Weights of a small transformer language model: tied embeddings.
MLP neurons of a small language model. Each row is named by its layer, matrix (down: output weights) and neuron, and shows model dimensions 0-191. Each number is 500 + 25 x the weight over its row's rms, rounded and kept within 0 to 999. Numbers have three digits each.
A block is one neuron, or neurons of one layer that tend to fire together. Before each block is what it responds to, as a language model described it from the Wikipedia text at the highest values.

Quantifiers and number words that introduce a plural set, especially "of" after number/group/set/one/some, plus several, multiple, other, three, seven.
L2.down646:530509505535488490475474470505505445529501484518474485508512509499496475469490544544522533459526510482545494528528506481517514485468500511519477523518551533462498472489493540473523531472518497503500471494522477486478496503455492432482495502536487492446507493487506518501499478538485499483480492481472510496513481506496540505532497474474510486538508518473506528550514477488507499492516503477479534475503503524414475474455536528504471517471483557521520525472511528488480491498490504503495497529500507477511519493508460503522513523489480478509460592512475544555456506481482491507

Cardinal and ordinal number words after a determiner or possessive, such as all three, their first, a second, mostly in sports write-ups.
L6.down89:502502494522526505457551471493494504491470528493457486475526463519500485509440524487555522509506482516467522507497506518506510523462469536501488523519554522477456535506482497488518522505466512475501486516504516542511506507503481501422484484485515478464476502501520502499517502481515474538540528496451532532511497489533500482502479440535512446437491489499520486527481496524514507471498484498475511494491432502485497513487509496488497520530470481496543488471473487478527529504510576474520516515486484499479501545541533518507476454504510517483524538539493465525539497492501469499
L6.down102:507530491518521502484505488520506511515511501480527504507495519483439557521495516493558517516498529510497510515485435542479510476493499471504485489522481522481471518527517526502531477500464558520492532458466520513488467521502483478563520479470486484500463505515500477520446491448529464489495535519487492504473503487473446490474539459502484512504501503475534501510518521524529502504501525516548467463466498510504480485497516497503479492494515533526493466486535459508539538494505474476502491524529504513525487511460469486547455457534469521489490475519513476464529555474541466512
L6.down153:467472501492508473473503500508513508463519478548523479526528501493516494458466507532512491504501470485538504480507507526486486483522519542492469488494508517489499506521536494501495456500464445499516459493559519533476504556515482524527492532529464530511517524541538497534518504487477496522461497486480489500520522500490463474480501483530487507497478549490463510496468471494483527526509488460479486498489557491459456501527574447484479511508508527466492502475540496508502519479530475546513539456532524543506507492487503489524489489500484483508456472498489528527479493451520517435
L6.down245:508456498503528496530462491486498509486476491521492513482487521497557511552490575478491528484512552526508509475516506533464512485519452477471504460529520451494524543521509481475539528510478493519517545538496520508498485510494497465516498498491478508482485481503517499489517520492475519475511480490493500491439472490492497476559524490489531486486525537504488506485520525518492511538524471478469467532511453492453491541492472517504535453500468484536522465503503540547481532487503501480484471521498473513499505511510527496523503498427484490465555486443471472487506525479481514524
L6.down327:496488537485543541465496501477492498510531536470477524501513518480503490441548517524505467503487478486508551531537509476533463492491480510511495503510486527516492546516479491482537505474439496477518539478511501485497491520522497474545511511499482544493525494511484492496458446521490497502500462482511493503493493530487490527470517516523535507505496529487439527498476559537505490491496532497529455487507522490441483424462530492463531517495467542480518506469482546510539477509523455527487470528525508500498491516494529484492528521531479486475503457467495474521499502500469467502
L6.down418:500488527478491480458505516489447539478512499552469454450534496477502521521509504473494536530510540495491525518520501473500509452496482486489492515505480528554469499475474482500522492494557472477505477491482481523538465472519514539537499516503440521552511505517478472486549539514503467517548474447478492462463437506475505513492503538518521493504483502498454556511489512520504482518486467516506483510474514493466531500500500503487489548513492477495487477521511551483520509510550456496496493535461521499470480498472488484512480519522483482524533492500513523474513486538499535501
L6.down734:499485458469473533441504513479480513477520498537520459477518560504490512499506523530466480483470479521455491527476511503511468486507527464494480521469466533475520516497490482466493511521487515521526484501485512522511447488510483528432469493552521534587490498459500510471492485528519482498505524498490485531525497509540497496495527516545493520547502454491469490490514489501506509517501535534548503504502491480458523486480457514493548538510488488482471497508496442496520486497531476521469475471503510515489469516545530500468494479507498527501535513520500553520489517496484475458
L6.down749:501423504503477478530446515510523481524514506470513467504532488518519483493522478440505468529516526509504491498498475476489527497514550473468552523551459515499519464445486489482506505479520527492501535444462520480495511487483516477573517512511521468473480520543519466500536521467490480477510515495484467478463503475488533498525489518486488492494485513489518511511522459507532511511489513499496516467503508559470502526523478520494472511484531450484495559472502502487546550516497488514485481488505465551506495499482523462506486451516491512512537529484537514511523498488500507481

Periods closing a complete sentence in the middle of an encyclopedic paragraph, including ". ) ." and quote-period combinations, just before a new sentence like The, In, He.
L6.down101:497500511516497539518477508529495457505513509461485484488488517480506370509473515473531539483491546534494485532537471497498501475498492548503486531528501473518496508534509535491513503500493466499475487517476443458452520495514511492496517521548502485495529498528448495500479468506457500500475501462472518535476519467498483476498515514473494515503525495501515501517497477526474506470494511464537531455494476541535493459527486547513478504437486528462464523501510508524529488512493514516508516521527530497472539509480505525499521488512516493505500506499506532472511537459542504503
L6.down199:503550499490476458508490494522495526509449481497474447489492567451532469470492513472462497497529499518516540518505476533485461513462529487490469496517526531464493506522495508501515528489473504531509526519515470541490503509537528489523508486524497494479515533449523534564522529520494522519473476487549472523515509488483478475506507476512568513495474490494489513482526449476534510517539501507507480480518507518517456476498533470508506485482534513491485490504484517472467467515500522504436492547469472522519458455504499469467527551485504483479505517459509490486490521475493511484
L6.down212:441527519486508486565524517452491516497534483527507482505507493484496487502488528457520525504473468424465487478505540459511458518502484486509486525464502567512499497496501496505472489478467525529473492485527520504530488535488486529533483473464463446451515511531502472494495502523508525504478525497493504533506508553515476484467508494466517483510540528491480471502483520438480506499509501516456545499517440527497520521477524507497505508466519532484514528487556504485456528517486463522461498511489460534489510481505514544490495537536503535520497502488516491508503488493501534508
L6.down243:523542487504542502512533494520486510531484503478472489492513512501512511454466465540472479491498489473500464528473459492510476520487485508546528478545488500533490551539539476495510521514481473488481471526478522482435494532497480445531490493469489467480539525498483525453483511547465514488487464530504456530513454445511471501492453500473522508481513473489521506537540544499515508499516505506521478512531481540506507503470462476460494501493530482515510503525503474507466504487514495494485517502485480497510465481520492499512566496484490488520529524562504495508536519499566477511
L6.down321:518475456471459495523512505504538510518460537495493494470511488501499487489484441439505507500502522524487485458488443499498493527491475488491487509570470499512519493421541517521507509510468521494475548474525492495475523523494497512567478475533558472463489517484492512510513540474515534492502512509515497560487517509461500502485471473494507535508522555484503495510492475568513480490498460526474514524515516512491532494460458504528479511479516515466490515473508488532509500526498515503483486481506457528499450508514509474516535506491496481509541517480511521515476477461488528473
L6.down385:496485472477501506497517495506553502482549537470529526525514524489496520494469484481488502465508540498472507498534521532467495488535542499478480522534465536497477514471502464487477520491494459482500497515480476496529525513522499519476491500485531481494483522457460470469487488493488539513478496488527481559521475495528485469457489494532534530514534440489489515496482460488508565467537528465505503475510509485499495461492473511512482525498548507499476567502461519490447470478509479514490519527541496477471528492488491499502511484530506483544515481525493500509462453475572531504
L6.down643:488520491483478488462521520499554525510508544486526515496496510509449458485491499514494488585496507485515527497489464503528494513500490521491506459504479504488511481449479530510490493511450522545458476508466464540479520491540475459492501540495492490509492494509470482470457511505521487518488492482519528521490469517501520472492518507523538506501486543515536504530511478522523547495476472437523482491535488547488515489487484473524484465512496536539466503489511502479475465526518523463463475480509496481446480504496537470526569488516528466490530487497514496514506462502546504543
L6.down696:447535495520488534496472499487462495551528490498479488485510514499501405491521504516500508481517511452520508522480508533493500518508525501492526476552472494487508517501523504450490527484437531496505485540462479479542506546480489489520484483488480500527507527498520499527497496492483514523499481472479486468498463498531528473505486528483510513531457502453531512469506466437491524494511445479468528444529482520469512505493523495534508531502514481488511488539530519524485541493478509511505497489477519556495515516523473459506534488512474504487484518488491539494460497476547557483

Number words (two, six, fifteen) and word-final pieces completing determiners or modifiers (The-ir, Th-ree, E-ach, O-il), plus nationality adjectives.
L3.down19:473461565512452493504517481496475479475493499497487466578496498512517534528486473503500515502486495487522485545504495493519509468463491475494502515467476538502522500520498499444525546523490483464512497498514528492467530471509449475482467506472496477497509537487487515468499502496489507517504549476492542538523546501481510481485510504507511479511486478506514468446535510546484506524512476546509516482478530531481519461516527504506505456512502530505493561488528477486477507469545517502514495520510501519493545493476561524506461527490462525503486512490505453499448509500464440529
L3.down49:535492499546560563461515535434493481481509522448493506498480472468533485515524478503510498514467476498508529469512471509479500474468484498523507532507532545526518522510460538480546473512532513492459515424483518484469497508496502491508498521487508552488494477493548543460509500535495517515522522510513500478478513519502474481477475475520487451527509489515525509473520536480497521541507513500502533547481505463498514554501516498465472507449512528465487504512504508529499527489521487484529497495429493482509486490475483463486525496493476464501497490523477502478480463517529499486
L3.down72:495530488496537437535500526515469502510540481503511504528511488472476471523497466548462531458520472480472489505499468483521483458496514535510482532473490497474493520508492504508480500440508510529461478497469514507482582520517495503525506462477518536459506507521444496503499470482513518483508475471518479483466542526502460513451495511536542491512479522533511487528515478514497525483525500521439544543516514521489474510515503546502507526487520507473510461493495539538461528493513491532492509491483491466494455511501519489454522494493532541528513489462487526502508512456511515479
L3.down252:507481480494487554480524543521509450544463527488482535514488519523535495462523521512530488486530458489482505492471525475502510536541508516513495515548482483554522501470518479478502514527491495480522463500472537484494501499484492517506457467492494526516509492501476511452517514524501508472475526492511524482490497518452486537549504479461533534488496544505518483508475539448515466525494543456482468470482512519527453503483509527491494489487494526504543500550560496491494508488502476517535506497481461502500502449462519478516458532499491515471450463479500490464477483487508542508
L3.down296:487483534460469484504515501473492477522487493516473509517486495502483503512509506513502468476539465449493555567503492467481489501459526496529468524608516522509530520499526583503536508502550460504467488451525490485480536507495495510470512499468464518463487514510543492504519480488507501504533452488506506505477483493454457485476493515490519497490548526489491476519497486492515500486507527477481495469507487501428482500477515541503457519473485500486529487477554524507505483508512530492519469538495528519518506490502489500507524495516508527486452472486469502529507516509507492529
L3.down370:517477484465477503511515508523524525494450524479473499486489509517534522498497515518447553450479533461509502484542530480475528468490542506497513477470464474507446478521507520463482464525501507494474458516483497484513524433495498474564483521510501522526532514478457538459461524530476527501502507501491505541497485514531566464499497491468509450510519495476511500482512543515484462454514501478496516507448539488487502516496529501471473522504519496517494505533487489480509497488515481479503547539479524486507480477487492515549513514503528535510508557493509465528509521490505476512
L3.down390:514532499521464522498493488525499458513476475501478491559560532456494438494520537533518464461543514464523519491567518495498539443504506507494509526515492488487495457528486534491530518509486505478514472478520493476497530495494508462503511486499484524466549525526513510504495472522497495524513502505471502523493487478470457446518504505494477486548477502532500536512490462503510507468513566491507514465485517519457488502479509509502464500493476545515492486446491481494500447494475483484508475497454500480508509483542482515501540512510472469513483565459512501517495523473514511530
L3.down678:521513462533545513475525505494472499531502533532480478489500548497545451498548492488526467486493501507520464495460502512499473524527527521501496501530523471523519543503530525530516496519474512540532521479509457485519511503505441517515497540441484536506512518516510532465517488495481514514454498525487503540489474488457499489469500493471488509499539502487480493522511426503500504476514511486498504553521541480513503498490485470454490526489516476473456467530494502511546466461518505502489470465458452485497495487472509504496490496519525541495485479477545502536444494450490505515

Periods closing a declarative sentence in expository prose, just before a new capitalized sentence (The, In, He); also the middle of "spirit".
L2.down624:449505477496492520525481502503581493526476531457503479501542500493460503485520504500527474535530489548493509498509496519475499476520457565481515534546496474501500526509514547523519474465496518484444469514527468468501473479528495517494487512501537495527514510488515471509476523461537526492502534483484467523504501498489530563502469470531471559514536475484519501525468530459470510479503512502474528510475476501521472503515502518521495488517515478495489500507464466498417465477456497516472467492520509550491504495479480489496512520481527496494464485524499491521505503495526464524

Periods, closing parentheses, or linking words (as, during, under, that) right after a long noun phrase ends a clause, such as Northwich Victoria., Transit Police because.
L3.down58:485497484486472552518507517458494533508481498528527466532498541474531482526517524483473528517508506516507493479499511527452545497498441504508528496492506464510561542498540508524526500490467465502523489526453488453471475519500547466526441510506520529527519504490475490516520511498462492482505559451489460461488488474492488477506476533521537489500490467488521478487499496482499498504516537503515518526524529487510458492499478505465504523471504498473535508468471504499467506486462491515534476509447517475503521499553537515521547471466452488473510477496494500483487548511536491508
L3.down111:501479529505530545509506514441515474506488481523483527480499525517536484538452519505504532524506503483513507486503502543492533488486454504528472485520488505534528482468550512468489476537507498507524474522489517522480469451529520491494527493481515523502513511473499493485510478506507477445443514528464526478512515517463483479496531517488495495519475547490506487544516528498501527540482550488495485518489509505462485533523488506477516475475504499497507511410520455502506563497507509497459504441490497528509481440530502526519496513507439491496471492490494467517512510468554498472
L3.down201:478455499538492549536459502542492548508471464510502486499493485537512430525508537500497544509480506483516480474492482534466494543504487457512492499503477463503545497503523530510500509520500470469496466487498490467422515472479513550536499509474516497495503486489498543472503486505503482462491501444510470510508505493484494514515514495562527492531468519522509495519493473490485484493473518436514499508459523466504527509504512479521499499507502538476497490465492518545496519533458493463473498502464531540548508509533506529488555495496504480489502501509523513502492542499564514471
L3.down236:562500473497519501505501498496509525509529467491498530485512502517525528465505476495492439471535486503515518475512526482514521472498510505552495546506512486469517552449477492517445538516500471531447493523455458535492487491478491494480481540518495530477472512484493477495490531479528539508464509480472508491496508475500510490493502499501480503503512482535552519503516494528452508517513518471533500480513503510478534470534574481515491484468482501467515480453480530485465477563479508512567488509470492511488445499491551534488512505511487499505486480445493509511508468495492510542
L3.down251:488556511493515489494532483461542515474507492509533515469467475483525468509505514529512486461512505479538484510504506499444460479500531497537534503528477465518492516480494485492507472470517527495490482529489465536490514497513526468493479522476531462507510501489484507476493479493504510494415517539506562497464473496552511508511510494510535521453497492549484500501499515535519523521493487490491520502513474505495500445482482483513445495498481583485496492480493512502439474486444482470487527511502510504473513541479529528488553495523506499510562511516507464517478473507537518513
L3.down279:514502493474493491469531469497519507552500508504491511467502480550539499454529521461528522486530422520516513512454511503504464482502531444521502527503502463487496477552521501499537535530527503469499504525510524478483468490482540504512482515522475507507512492487470481479529524521475473439482495446501484536513481531484506540480486508500488549474514450519474531530498470499521494476488531487493488497516458540477498474485511509483484515498539450527484497497465479507492500462475517494473512550501499483511469503540487465504496487495537498532548496496458532551493523533491528490
L3.down593:516538533486478481486523486524538530514509511479475438481472482501508480534541533492491502541505476467500501476474507532524463500535472514476493527515465492509507480473526478526527503488491429495489487488484458509522590489496492483499527492504534490507491483499489507515504525504561536489451468479494508490479456525523503497545527513497515495536493499499526477546500504473510515465481499497471503496453490514487496481530582467584468481500512506483485453467499456480500525512506487470499524512499496463500504512490546493541509492486510499489501511501466529492539498507522516509
L3.down629:535498511526465522490485555509488483479484542473489462516508467468499485491460477510486497508534516443486522516495462470528519489513506524509500534505509490514501527508511526476539477534472480514499535480523506478491511449497553520532519524502514551486514501515470518499526512516478522475516530482504499541495514460512511522529491526529461494553489496492521555494533521494480473494474485457480511490471499489442507478465527488527519499492517476488471517469484460476470556457461470501527533447485528501477489495537468518496523519496493538542536465523466448519516502472491496492